python train.py --bias="qkv" --lr_mult_o=3.0 --decay_fraction=0.781
MLP neurons of a small language model. Each row is named by its layer, matrix (gate and up: input weights) and neuron, and shows model dimensions 144-271. Each number is 128 + 32 x the weight over its row's rms, rounded and kept within 0 to 255. Numbers have three digits each. A neuron's up and down rows have the sign that makes its largest values positive.
After each neuron's rows, "fires on" lists the tokens most often at its 100 highest values on Wikipedia text that the model never trained on; "fires after" lists the tokens most often just before its 100 highest values on Wikipedia text that the model never trained on.

L9.gate822:150115147082172177112127098130151149143152122173122133127102126083088155141202163112158105095120141112114135146093123167102137147134077106100153069102150168187143104103096123173075111123148078114102101144160121127108074131152132108056153167129088132109147111086148046112114100089117155120157134087150101134150068113146151098087088155113167162127109159117114168094111120127134119155134
L9.up822:117152134107148150144098156152118125136167100121054140147131166162137167164116116110129160141100162134160123181117116158147107154134106118155169105201212183133155165143101165172082120179139104139128138133076161080085143118162133094137138145177196129124164154116145123141080134123108138133165141149143178124142151215085147108164152132119088089151087134163095177165116076129123086099132
fires on: "1", "s"
fires after: " ", " ("

L9.gate751:195165105162131134151120150131097158152151083153069079172170098156142114081117164115153123125128128165153189086137119117111099076122153130116152099187097214134091137109154141187144094112120138095166142075161134214151179134071133098153122157140142124153083100135090115188129124158101224096101155142160138123139097133096099092131142102081105110139177169179137142100106130144132126114111
L9.up751:168100124107146120120088158152113159076157140116119090102172117132097092131052137100167106151151158129141125138161105088164099144123121165153118152132134092118142113094134102153131114097130106143182135075096116174110056096094108137133134128164132157135156127109113063143130124167075134130174169122093136185088147147086107177144116034117138152131141085097084179202092155051083108156126
fires on: " ", "1", " the", " first"
fires after: " the", " ", " of", " early", " late", "ing"

L8.gate87:094143125115128129125186153162125110126158095131102143108100112099118133152096108107109137115123111084122133157107096098154091074156136158195197112134168126121103099121105144140069149131164097147110147144122170103119116152092113148149041134126124140146158078128133127152112053099130128100092121135062140152152122108096095148187132117143201146129078126152114014157121138139143132166096
L8.up87:151156124091159125119165178105094177109175057144128128109125050158128063052102087117092107087125149150111129149104112090124163150140121120137114092091180115127161162124210181149117117087155133138150117151173076167102101128114124101141151098096129141132083106166129167089101104102149135152130077133115095159136108099149060152142053104153082126093155120129154150063149142150133120114111
fires on: " "
fires after: " |", ";"

L3.gate736:117163231186167178136135190182131117112173133107135122152138096185121136118116119108125138129070197133126148134106134088170159171186190171112169157152180165192135070187172099099179136151105150119164144113104115068074139096111144153105177137086099132157115095096152143136140126124128143148167145171068150098174096097130136132093141108142102184138120087231137082142084178081141128173183
L3.up736:108087126142091150140140139094125122170153141126185108213163102158043109141095168092130181120064160144114119090152121140188169135170132088148171136096163163171192177168174149120118137144130104145120131143103110126079084177148145086130115155119128056155125143122160133113114167120142158218184139105121082130140171102116132138155134104158149141144076105096091098145101129083168127088129
fires on: " including", ":", " as", " of", "tra"
fires after: ",", "s", " such", "),"

L7.gate672:114183155130182138155135149144116138160146097142097124111097162179115105139159154144100086118105125128131144068103081104099141181111142111162104121111178188130152106178141103178115137134177124130134113130109156147142130187066191117125146170138077137112148148151119129150094114157114105099119107161099134139111093153112097103116082133114133090148135156134129087103118187091120114196060
L7.up672:144217135097158123120138127116129132126099140120127121062099100121165134123208143124160144150183155155166138105141107128115131148156160098098093114105131113148066083134155095156124140124129109149150088157138182156127112101144163105208073165115102182153123126105131158085118096173165186130104120100147118161095114087180147139095126108148122147175095135098117141099153142169116150175116
fires on: ".", " −", " +"
fires after: " |", "1", "3", "4", "6", "2"

L7.gate680:169133060111117084170148120142126084138123145180131211122171161138150104103014135162068155111114130151113125127092142108149178121177179116072149088154153141158147155096134112112119160149171119117098170167085120124180111169158199128099082184133071096121102125147129141153168122167100150134139087115118104113154094152117200093136092166098180128148123060157168183108106102121129139164096
L7.up680:143107128149121117158126134156146078096181095089145126137132127100127183083104076112008144173158169069063113170120116102104080097074091119119160139123153158159158090099148173080154143181142113088158194115129124160137114079113195137092101172150079129154173118147125119083149128155181132123129178166132126137160167157153151134091149134099141131140191177140151134116114117099153085107155
fires on: "8", "6", "t", "9", "1", "7"
fires after: "8", "9", "7", "1", "5"

L7.gate436:131184103115110149170177153087087093174119118136073113104163105124172101072146123090129204126113147139130172130111131069100148152108089129107076070204149142132166149116173128121137134116139170117127122100074126114175133111137145105100194095152168136180139097156167136148070167130135169120055110144136142145143163083143121143140096170159104121125103190081145100111109128172168150119119
L7.up436:174128114121158125094123189124107139101109150138066089111167120097092120149171104141194203122147156136183162071127128062103127199172108131169040124133138152177159076186137099148138153116106148131186129112106141163180111177178166170117189138141098128121119141121104079130108132167083071173099089056146119140153090083105168175187151110158124142093144133153159064110104146073162173132124
fires on: "2", "th", "0", "1", "7", "8"
fires after: ".", " ", "2", "5", "9", "3"

L4.gate128:123151142136158138163082109123130112106134055106087097133089097139157125141170134089124138154160077098123123170160100149141157124127092079096110151137120100118172138090112111084152184136145104098171180118061097136141085119135102112132122152124161152128152167094152093146121098135087151122129117073116060139168149135152099149078118127167063101125154124158019207182112143179156095122139
L4.up128:094051131125062174133141150174159154180042162100083134178115117095174091122154161128102075079184151113133120090127106115114154125171099110129117091114146144099123118092109147134120131104145132125120149156104099148125146090134127145147067128087117130141139163157076139126113090201180120197131107123081172173123156104109139178137170104116085137104132132169089133159127072123076079103144
fires on: ".", " newly"
fires after: "1", " No", "3", "4", "2", "6"

L4.gate647:156135137052130148148114140146124157199094126137070084093127131121096175162117109168136132171104107159113070105156065102128087130153169051159131121154140161179085109136091134101122128152160131146125172174139104131121168156115126106117214163062101128134070131152100113078099089108119116135104118160079096120107054091095142141083136170126091106172176095113129104147100107131154106157082
L4.up647:122108143163136149121099089166088085119127133158191134131074136087134121081149116125128162134166118087097116116112145107069141167078107163114115088093202110107107089075170148117090111154094092133162110192108140095144200112077134099080105116136108147115120204178133119129170060191127154153104147109160141209112119077129155129116089182093108139177169175161141110160133146138155152156075
fires on: "to", "p", "it", "ed", "cl", "or"
fires after: "s", " S", "us", "in", "w"

L4.gate928:166111185128135156119153120123125131151205123122062102167106173144157167168115150148076089170167140134124045150115109071107110165135092113172097090137102125124149089128122181104132128124142120086130119105150070121130162165110151165155009123214177143120118153149062153097135112130123130089096112170126107145148122181160105114141136180122166129115128152146121184097087111142117116130095
L4.up928:115081148102112149161092098118133138112108128188102159160118065071156115122128128104118159116155057060128159170148098137069091128098148120132118103123121103138201159129164085134085155119100097096105190124140119142141137150137159197157109126150075144128120184110149095111112144190134179132107200108069106156104115154158118132079162195120151086126118123161144090194141079111137093136170
fires on: "-", "1", "0", "–", " |"
fires after: "–", "0", "1", "2", "3", "-"

L9.gate284:098135077124165166114058152138115122158128121123128187142115122126094134152100075206118210121140104146142118141099184129135082161151162145079035094172120147074109153198106127116106145146170153081082174150127159173090162136166130146134109148142115162147123109095090128190130111112176151110137171146140126162172099121042162132153143140159138159085120077116132089163168140141154151157121
L9.up284:159140031141161143097146135101105131119148119100105176137119171108127138142122067133158214110139097135139204148136163155164116089131117131077048085184176139153092145128162148105115127105154176158140115135143111162123156134174110116122192158090153107104112177147114164120116067152176140150108163111101136089137142144139109113164147117180136142110142094096119121156163161075194165146115
fires on: " an", "|", " of", " ", " |", ","
fires after: "\n", " as", " was", " age", " is", ","

L7.gate764:105130125096146090107129074156075085140164087099154154092191124140119141129124108186118083107124140136089118151117131067064172064135146108091159135104096165108109172118097124122144111111039110144168111120113152147161161148110162175114123102088116172096094121150100091127120156139156130099062129132131121141061136113087136130104152142152138104119125131196152144087131127099092164175184
L7.up764:074107093118127109167063088121123119156102128123111129112203082115087124125131081160170052126134132141100110136151098079102122126071112113109113114152167140113136173129080154114126093135086147109179094116097116191149130178123195167116146081111135089105134122117117111144106080110090083136034163123115163126156138104149100155058171129165173164105107151139166103081133083155074118212136
fires on: "2", "3", "-", "9", "1", "5"
fires after: "°", "1", "2", "5", "3", "-"

L8.gate482:178129103118179085086117117106166153212120118150180170172149105156134166192100146179089076072096151192133150144204066164119072108118093160082118163146149161108157070112145150130152100102183094129090144113132153098147125087111121127159133145095145130131139131105115132168144119152135163071171130100111129103151124104129106149143129114158116100104114094144173147147065145109122134118156
L8.up482:206135144131121121176099079167174121111131157148122086189147143073150126136124107098205097146133132199126151067082181151148126174152090159094160116144123122127118137146130143126110146158150138092100136075114149109078163116212122093087153205087135138110205145130124106121127129113185124086123190148141136115120221191127124141136146121052109088172154103143198118091088097155090112119124
fires on: "0", "2", "1"
fires after: " ", "2", "|"

L9.gate1154:125098154096178125047163084083157117102085063113109137171062113179113147116142118110069078136170167051110164180054139158105047119089118176161164101118122117115171140133085191133154107121152062107227108149084149116103086115139133113123161136139091146107114138076120155175113081120158183124162114068087188143144154180122163121139093149145116145166160094133178103114151155114158141066130
L9.up1154:106135117072176129108165097135135108068161105150093115145144095157102138134134120093133089130148160039147103157159158151123099105190114181157138140113131088098230165139099118136174108076132124138194137131144106183149124073138116099140125135148100133165109104134150137141149083110087175113184128128101152148128123109101129135131113050107071142125111129178150131138163109105145182127203
fires on: "9", "7", "'"
fires after: "1", "9", " H"

L7.gate765:172088123125151139126171168183110106114129136085093170171106049092148130151153117163208138124169097134084146128150140092105094041151173154141160115145087103157210142094122140126147153200174187126091118129110100121192095149135142099129102190145106096101125070138055127127111145132138122147105066185172151086140158143133120163143037186091175109134155172170137108154112136114161200164120
L7.up765:139160162117128217006125106123110131148115125134144122039083146104112150095142112085121163139122109121103163128179116128081064139082106090071121139157199065133173127113147124064113099137148116044176099158118102106111114123174119098111133060148086125130107117117125144101128159132120123087147165090171115112088097117136162114132102068134115122214138144143084175154084109105192079143209
fires on: " ", "5", "0", "re", "4", " con"
fires after: " |", ";", "1", " ", " F"

L8.gate661:092104136108125156057128135113119159221139130091195088142159165169150114132155085169119177153060131122126193148078099117122120146079147191123125128101141170134188095129064175119135116073113123139085153120147130096093146098109138096142125144141109089131112136103166117145104187106108134124152088116151166145087136103048165161159157117111182142090116109135113159165139149170125125108129
L8.up661:109125187142156106099126127130093121179145164054136136166141104127153088140179155185087125142076109157129141149107173114161128157107154184127172128120202069141125116076140156094117078042100143132098170155135113148137159119096173051179095192108097137114108126146095122139124151164184155157120021100086142169120185117079145171153140099147186175113154168143126129145111135189091156112179
fires on: " /", "6", "}", "4", "0", "5"
fires after: ".", "2", "0", "1", "3"

L4.gate163:129106128118112169087135096063146165030088125174091121091114157141116159152139100091135102109095108089193115151146143096118171070058170113118194141136097123154086176115128160136121145088126101127091081135125136118168149121108097137144122135124186153148148162116175212127132136106135147086168076146103125147084139157110185147169075055118138079188116125132105132110164136135108135135089
L4.up163:112102126134213098129141126146146081122148202113156140142137107177158068075123101126221147058146094177096122122133090190135156154086089151119140139212137119140139150108151059097124143120132110117115135168116118148112103123158125121126112155124149133140124103149112110108112121142081073158134165156143169097162165166069114122178177184128151160137102121094100115136152143145192106149179
fires on: " |", "don", "on", "5", "can", "lin"
fires after: " ", " A", " In", "2"

L9.gate187:176136121087121187136149148147141079094093111098166222134107057143154128052085149134049145101125091155119129146131175108114145141144160166205131128117128113089130115142182113169189135115090130112158113167133178089085113122113141121146120182178220070165152095178123163120092094140126151142168122119140161163130086194096113134159069140100106181121115151117168137126151138113180051089143
L9.up187:106174105071117167148145072118131135155128114155142151139136126146117141143123092096105133168087212097118118118142146139151119154125133094091097158100117185119126111141112142117090165096089100124154168090153072128136170147041148106116145130126143120152145139145118143070132157184109175135163115129101116077187148161068135128110113092134143163158097090135172140073119145115147134170132
fires on: "9", "8", " of"
fires after: "1", "9"

L9.gate674:174170078126127127083144211088129148153114146126171183119141132130081078073173083133119127138111110174125095076115117119121109107141202113095172134116161091078165147143099099140191106139124109075144121132113070052180058126089119114138110116151138168073133090078064126140100134103156223180123150115163120164088106134123135133091122134123135098177095149131112138115119179178160120140128
L9.up674:141124104086129149130120104093153150102143107117136085149067130193122169108137190146131139181168159094098145140153021136132109103152126139063117172144118082121140099140096074062087116092119135112137106100094181183160121157124135083114171132140152114100165071140107108098105136125156106159159124156082137113129185041087127118085144154133117112099140151128115148140109055139141156142102
fires on: " ", "0", "1", "."
fires after: " |", " ", "2", "|", "1", "0"

L9.gate760:127215173166117150120086120100196074064153100152165124175126174142118144105117129110100092108113171128112126135133112165111141122121097173063104125097140134172142125114136110127137100111224134130119125138076146129093143080082119074139125139149084115165102164126132155158080127127120142167093097188088105188091132140117111155124132112197141143112148115086124135116115149129058080091112
L9.up760:113173114128109098108195125133157099112126115126096184155120118135134165155133112102140105116109172134125114103109136159089072189179142074104111145086107125139195109162146077163093155088125093137123112215153170123088125123136055108161062138086141069111115153110158169094167128110085137159099161114124127120162181137072118100183151087114185099197182162093155085128195173138125121114067
fires on: "."
fires after: "0", "4", "6", "2", "3"

L4.gate577:105142166137092161179051117103129138113150146138080150150115149119096150118150067137152119111081126126115124150118108136160160137119166103101082110085112105153141068130157134130134137133077153166166113155083067116073160143054107118091096132103092148110113130141132168146143163096110089159195079161095076133127142114132122202143141158134174151184114144178089086115079154106168147089104
L4.up577:162114078166171179139149099088116103070142120199106100187152090180106096145149128159198125087135129168168092140073123112161083129188153124127123107129137122169209102132100136106082120153091171107122105094172102083171108079138066119085088085156162165140072102167118076107159121134133141129173091118196084143133100137121190115122093136153152124120134106162143117144027140117109149174123
fires on: "\n", ":", "o", "ar", "ri"
fires after: ".", ":", "S", "ac", " Sa"

L4.gate92:142086141167079100129093111125130169144168156086159119086144139137106140162114108149138074078144129071157152100175108133100140119140160094131146094111120105109164063175080164124123167123094099067118163115160160101116123066091188157150163178064058083184160138096139145147122099118101151123127172189100153095154172171082090147145070143119083070103087114083171124183108105145136163111161
L4.up92:176085118183146135125179149138158142183156185140115167189139126138117085138100111110119116106117134127122162123169104115118127113151174104114172117160021123152138025109112166136129156077124128128126155080227131137100136072075168179136167150113085127158176109129147170147109152161137144180156177158111120137138129152154115234173135133165136107113145135089146099202113109114135146130110
fires on: " |", "1"
fires after: " ", " Candidate", " Votes", " hold"

L8.gate380:108134117144182091120154161150130103111137111089134148129085066118116125144150128161160189142152158112126072146149074124061116149121150096103148144134138133095101122173100152069103092113144110168154186117163142066174125129125094163099198128123107111122133129141149107152108146138152164075135130115138139161123142153176119128138173146105105111110127137167138100137178189103173194115090
L8.up380:086130072112135129134119176127102114088133151161144120144117088109154118113147097241090146138094099084131164154080146153083150102137108172091224119184096125135172123126143107133106138171094136108146139090172165128117115166130131170132143146124166105142093117149130131045125142149176097097144118101106067186120176095138119129142074075161140111053149166187102078090095121175119149128167
fires on: " La", "\n", "-", "==", "|", "re"
fires after: "\n", " |", "-", " the", ":"

L9.gate729:143139156109144184142108151115082144109089153171113146105139120133116141151168147132131116190081142077155130205092145109100111103111116139116124103134098159107109141089087130117148117103127131162124124121194104159116137151129126123123131097151133137154152134173101096170112118157133107093065104132135124117154090096097142105115096098095134160149079146100131164150108117118154139185049
L9.up729:108123160137180174106122163081103133165114159131124132161138103142076118110141107195148169167168096125063187143134156108062134155099119145171109136166125139168035091106113144168123160123072140130104119096097122168203172142132158115167113136126117176146102103141089118111139142074126135097128094116096135140139106071121099129098142133116122151102141135114154182161100110091123105127110
fires on: "1", "2", "5", "3", "0", "4"
fires after: " ", " $", "1", " £", "$", "2"

L8.gate604:130149173142155131147149095094108130132138104116100155113000116133148139125090195124092104157155118185134151120142181121120146096162112144194186112109088116150124089139162085178141097174141135120063123184125152172114123158139201155136158170146123147158102120113104089155164138117057105089133160154144092205127071170145153101092119109123160138104183118128137141139060111099120163141112
L8.up604:129102124083163122185201122169072113098158110117097108164131126105148111119168135194111137112130163067131111171080152091093154135188123098129053132093197087144165182143109134141136174144126183135176197116099134135138071123148178150089150123079069113130164191147107091101154040151128106112106135108112134085059111156119087136120089097149102143153127127153128159094119126114107198172179
fires on: " |", "|", " ", ",", " ("
fires after: "0", "\n", " |", "7", "3", "5"

L3.gate677:157148121093115161088216137100134117072113105126145145182076161137178142106116164090158125109109137157167117157146042121181089074102102103137200079117154195168134129066103083137114142167141163086122130119180092143129080211109163128118142134120140152106169127109126150172124123136121138173094124134135110150145156125105152135113125163092138087114094101158135055172123103159142137121128
L3.up677:148128139027133199103159166105115148151162135124115071176106154168185107135132146126141178150102101138168113160164149092143112151088117130142092134215127154141112130071075170096100202137162152173162169131137119169061124128027161202114157138147150131139089139106065106111154147150127153124092128135102127164129155108152086153144157111088156111141125109133086145147141143231085080145221
fires on: " No", " no", "No"
fires after: " |", "-", ",", "|", ";", ":"

L7.gate1101:118094086138163071146113106099180098143086122155156140080164124100196127115148142098115135171120132146123189124118139169151136171090148105082165101102115066187141175123137107101136059180078052109162104106109158147157125127107150107107102111135113128135133159144170100137099102134141142107092101128128117039084107139127149157121133147080145134141164109086087157140162129105148074143141
L7.up1101:144122134115108156147150134162115156116150131113128150130103164135097097054128116056136137113152141134134114137111100120108136100143047162125098143158156175167171075123122181171160168139123143105059146106122162139172102129129174095092233140155146115133166144110128144147132143129125137118121158128117099147173114137116151068049155040111118175133164136141140137150133103126166111098140
fires on: "1", "8", "3", "9"
fires after: " ", "1", "\n"

L8.gate91:037164077184149178066074169145137121143114149161086161120138106139158126180156140092121167107134177155155134143124113125104155131110173070106119122118129087101160108128180156212141112154142204135127090140135102116107125148128160127136147190112149186157116114107150092120135139177131142093122116141216136146109129074064150075132154094170090130111153134139078150186170145181100128118090
L8.up91:147092179131116170131105075149116176171133153130164145138130091145124202171144130152163122165178133176124129158113137124152101088110091118133188139132088125147134098176103120155141168116158119118154108094119112156106145144185087104098130132118140126129134132139071140118118144128178141139160120131149113120132135135137110104114155156082119135146099130119155140116131160102157164127145
fires on: "2"
fires after: " ", "–"

L4.gate120:127119129154049149127053085135086121150117153121163162104074168139093062168166123105140104109129130138131138144153169164128131147136117124151159136121178078135109100098174162127084104118155178097081070116102096118105126125085138157110113133097142133119145129168125152151121093112129125126097140121127132180118136124126090137080094118106096118156112115144146158113200142164214076180097
L4.up120:170129134127095106176115144188151196193065166082140145110130157103154143224158163139151134148121156101137100051133142164151122106160104132168097153183116114130093139086128083098124055136131107183134115164106179075129146114068139144162142141095108162157103059116111135139078071135160115138041148112074188149102088171138121220092132156108141109145114150165129141108159131062142105126114
fires on: ".", ",", "3", "1", " ", "2"
fires after: " ", "1", "3", "2", " |", ";"

L8.gate810:141179111107126112133201160145075112148113118132109096148179116110152066091080169205154203136153125108130144114165121118174167149177185111158232157121130146110096068142151160125130115100104155127185185132210097099171131130125144132125114097161147096092141143129109103132135163202106106148105121136105136145104111163154166133190102155123080134099116169182148128172099157112091104143123
L8.up810:146110146114110124126091198102118132120143040145146129108158148100120107130081099158111169144116161156107152217124142085108112115125182177107206166093113127160116172144129185126101145202172141091125191154065081125095113162098161135170114116199171093147128143138129105131155158140143112080124128127055122144122160100129151122175098192100129147089119123133106099116136126111091118101107
fires on: "0", " century", "8", "6", "7"
fires after: "th", "9", "6", "7", "0", "5"

L4.gate713:180058163145114126089188120152121118152077142090115124148209170124134166141124175114050220179122151152154119146133126118145097116162097137116126130134116154107148140187178127200114115113084100138112115143144076126114102133178160103091133108189144161170132144140129142132115140094143140162068173139146120122109118156073104141099165231104154107169143144166102156086096151112106125097172
L4.up713:154114123163140134127173131107117044118156138112146103164152143073076073125135114142091170072112127162099206146151209077091130171139138145110133179069123110124094085134153123180146096135124139212134100160158162162161092160175163129107139087127096152160127093126072112085155126148138074177087165138143110129125194151120126142078152130126096137156116087196117097130121146116132154167100
fires on: "|", " |", " Force", " Church", " League"
fires after: "\n", " the", "-"

L3.gate879:157113130131135114102153041145153157115144094138153089104093143165089119117098137125091157127158113138162159109119162145158111149143123131157074166180134152107187138119166121159144190116152107160122105112099120092097181165136077180133195124103104091102094114120186116124120121203116013157149133123120127147124076149164181122131107142115125125107116135138143140145130144138152145136137
L3.up879:133110136083113126175098135164144154113142147182094083124095091133121149110106128110137165181123129104175107137084167135123147147154134125141136151141128198119156157147138096167151143061113086168119081135190173115051111153188089113121089131174083100146054144107199067108118155172097194171060169094105098119151128125170111089184117108154172072178117119164110131114135169055139175201148
fires on: "9", "ma", "ran", "lan"
fires after: "3", " F", "5", " "

L8.gate15:093138155107150080122160131159157171142105117099132137101128122138149093120148182145116120116137127137128088167185162123189070158104126103098151174170123178102121089126141156122129140116103188158050125094109108175059091072108118075069164172081093080126113111143060082176084166038158145118117126130111133172169186165098155168171097097131149121157171100116130117172176213152190146135178
L8.up15:160159160172132107115122124110068079141159118175100121174098119126114154134113142115150111133200133091134135104153147152150106182127105205140125142137106107118102130134145151148149138104182133057130070133180117138169099082174122115142150155196151093104117063189185154149138219117085056109155148109148131127120192152141077112102101134085148136159178110077181107132083140134147143081106
fires on: "2", "1"
fires after: " ", " (", "–", "0"

L9.gate30:166129162180132112048167154076137149158139143104151181137163116149160090055131157111143105119136153167155089138137089132128075131122123202065137096163139133097136131056109159148180172112081148130157128120130090105147149178177158147194185131088159122159150186173164123102133133126123128123127112124162136153104139140125089092152144173146138148176164095085126116143101119115158079178120
L9.up30:133122102129057117136174153110095161127130148114082105169149089179145177109075161112159048134084149112057127099098118119139137087080149173079138136157128072119147154142113078110181163101133156119129124103082132130196145136115125167155154055122092168143137156087154152202148124121067149100111159096162114161150113095118106135162086118130065127100137129130145127113085117134123105126064
fires on: "-", " |", "0", "|", "th"
fires after: "\n", " (", "8"

L9.gate702:102171095116133128125134142113155135098124072113120151184125126105142167193101134080156165140127085102116128139115082091072091137195112167185126086111134094159080121143166101152112114152096116104118116131101078158100157149104130118117174069071144070136101127061083195162169136135152169112107171092184129157168150077068127130149120077129099186142122099107134117164097194146116129099113
L9.up702:200147137092166126123110160172140129147143063120110124143166156182084154122101135107183094138187118117131119163155175146122092097134123092171151139158109076101156149138179152067135091225197183170161064123122089137134094098154149054159132131071120177110187158120116069104164112169171145168137140092092165160133179134147118131073137128151133113067185149144084130141086123123063127095108
fires on: "2", "1", " E", " ", "e"
fires after: " ", "==", " a"

L9.gate1040:162104138128120137102130133139118070124130169108076114170140174163097125117097170127196144136117136170128096184103136104145070115067090081058106142119166154167125157095111149091103145146114077146156104137160092095135052134079191134099069152084141099121094122162117124101128152094195157096099086124119155122114186084142170117091160126148159122091096170116159196156099133135148148102142
L9.up1040:148125122119068077160122152138102148095135196153134087167158093151106089105129200189107146120167152138111155122142120121148104154089074071176128134108177126157111127164106177119157087069123143119121160174109186146117082157101142211100140165107125201198091073078115096106166066051173104093115158131085122072202135137132113122058081110101162091173123167114089129110164107149147103086138
fires on: "1", "9", "8", "7"
fires after: "1", " ", " ("

L8.gate655:169136106137162114130049128109179067143068144117107222074154103070111140138139093103098121133123145137138140109116115131162090164165080124129085132131135171131150202066136120069208100088094187125129148118163101132155128174165122180142170074137104132121107124159153103116145136103117163128079129114113086139126123079171151084123111120134144132091111129180139158091146150102077129128084
L8.up655:080146110143169111091141175086096083111054095086113078116151081085142125118150130136150182101103151096125120103147157098148039155135133133153074172135170128174161093090044137093201165151144162151130154059120148158181090165140178096179146102111091104122109123124145089108136074097093156127095101124113168105146148123143096120075096079159134094105119125154149121113078104147231127190106
fires on: "5", "6", "0", "2", "8", "1"
fires after: " ", "1", "3", " $", "0"

L3.gate241:135152142112111181091090070174144128133123162075160125104111161142190131127127155119164102146177096139134117110156092086154115112076119110130176107206192068146109176107092101138120088094171098100088129135150086095110190135058089123096131155151171167075105113095157101081120145105141169136144121110153111117093161164133087146147125145122125131101164136129077178169137077155152083086157
L3.up241:194093128103120168115106078142158120191120143106105125171126097127136242166145147078117106176149119139103127149116084120106149132117112080105111163122185156182111137014158158128121119096141081103141088099114157127143144132124185150086092140138137161138121136101120180089178121133091099112127092072196125095148137106177134123091116160163102150129079117135084158071131138110155120092120
fires on: "1", "0", "2", "3", "ist"
fires after: "1", "2", " m"

L4.gate701:138148081081093151165131131126141127121113106087097098154075101095161149123200122117145130081105117089185132127137122186121129061117171131119148138104188177140146100097109120145080105120203205054097120119175085171092134128125184106119150127104134134094178084138081144132126098047129106158123128152103091165160066133142127118114142120165141126168086076106104143152162152069149090168145
L4.up701:116119128109169078126161110196096132097114124121143118118129146142100071101130164093120099105181137178147122127105080167121119074134160135160090126167157140075206109178134144131069091141145150168163155163128138091087144174125113099080159129097104134112151173170153135052165089134163120151084121084118112125104087173147067161170129125141177065113139076118091142096069085049064097165164
fires on: "1", ":", "mer", "s", "2"
fires after: " ", "-", "4"

L3.gate824:139130083159111155186198180157168115187134118197066132133142116193152150046065162084184126134123113137102143100084132136145123095120180154079141103152100096151107226173137154112097138120129134132110095103126139120108108152184161126144115134211141136149102169179143114148158135085083130195085113169133214176096176161124176087132134158131117126172108081180113127169150108148146131160111
L3.up824:190118110168134146196199167080089136127179142124098120163100122138136111104055131112089175116099141164087169135104118089151125116111174174102150060132097116122118139136199120094109171153104144043128100121170123107099155136210150137120128092198164133151173166136117089138108107087086100226108160158139161152081117149087063077147159189107124071136108093076099097094100076198124148137108
fires on: "|", " |"
fires after: "\n", " Party", " ", "."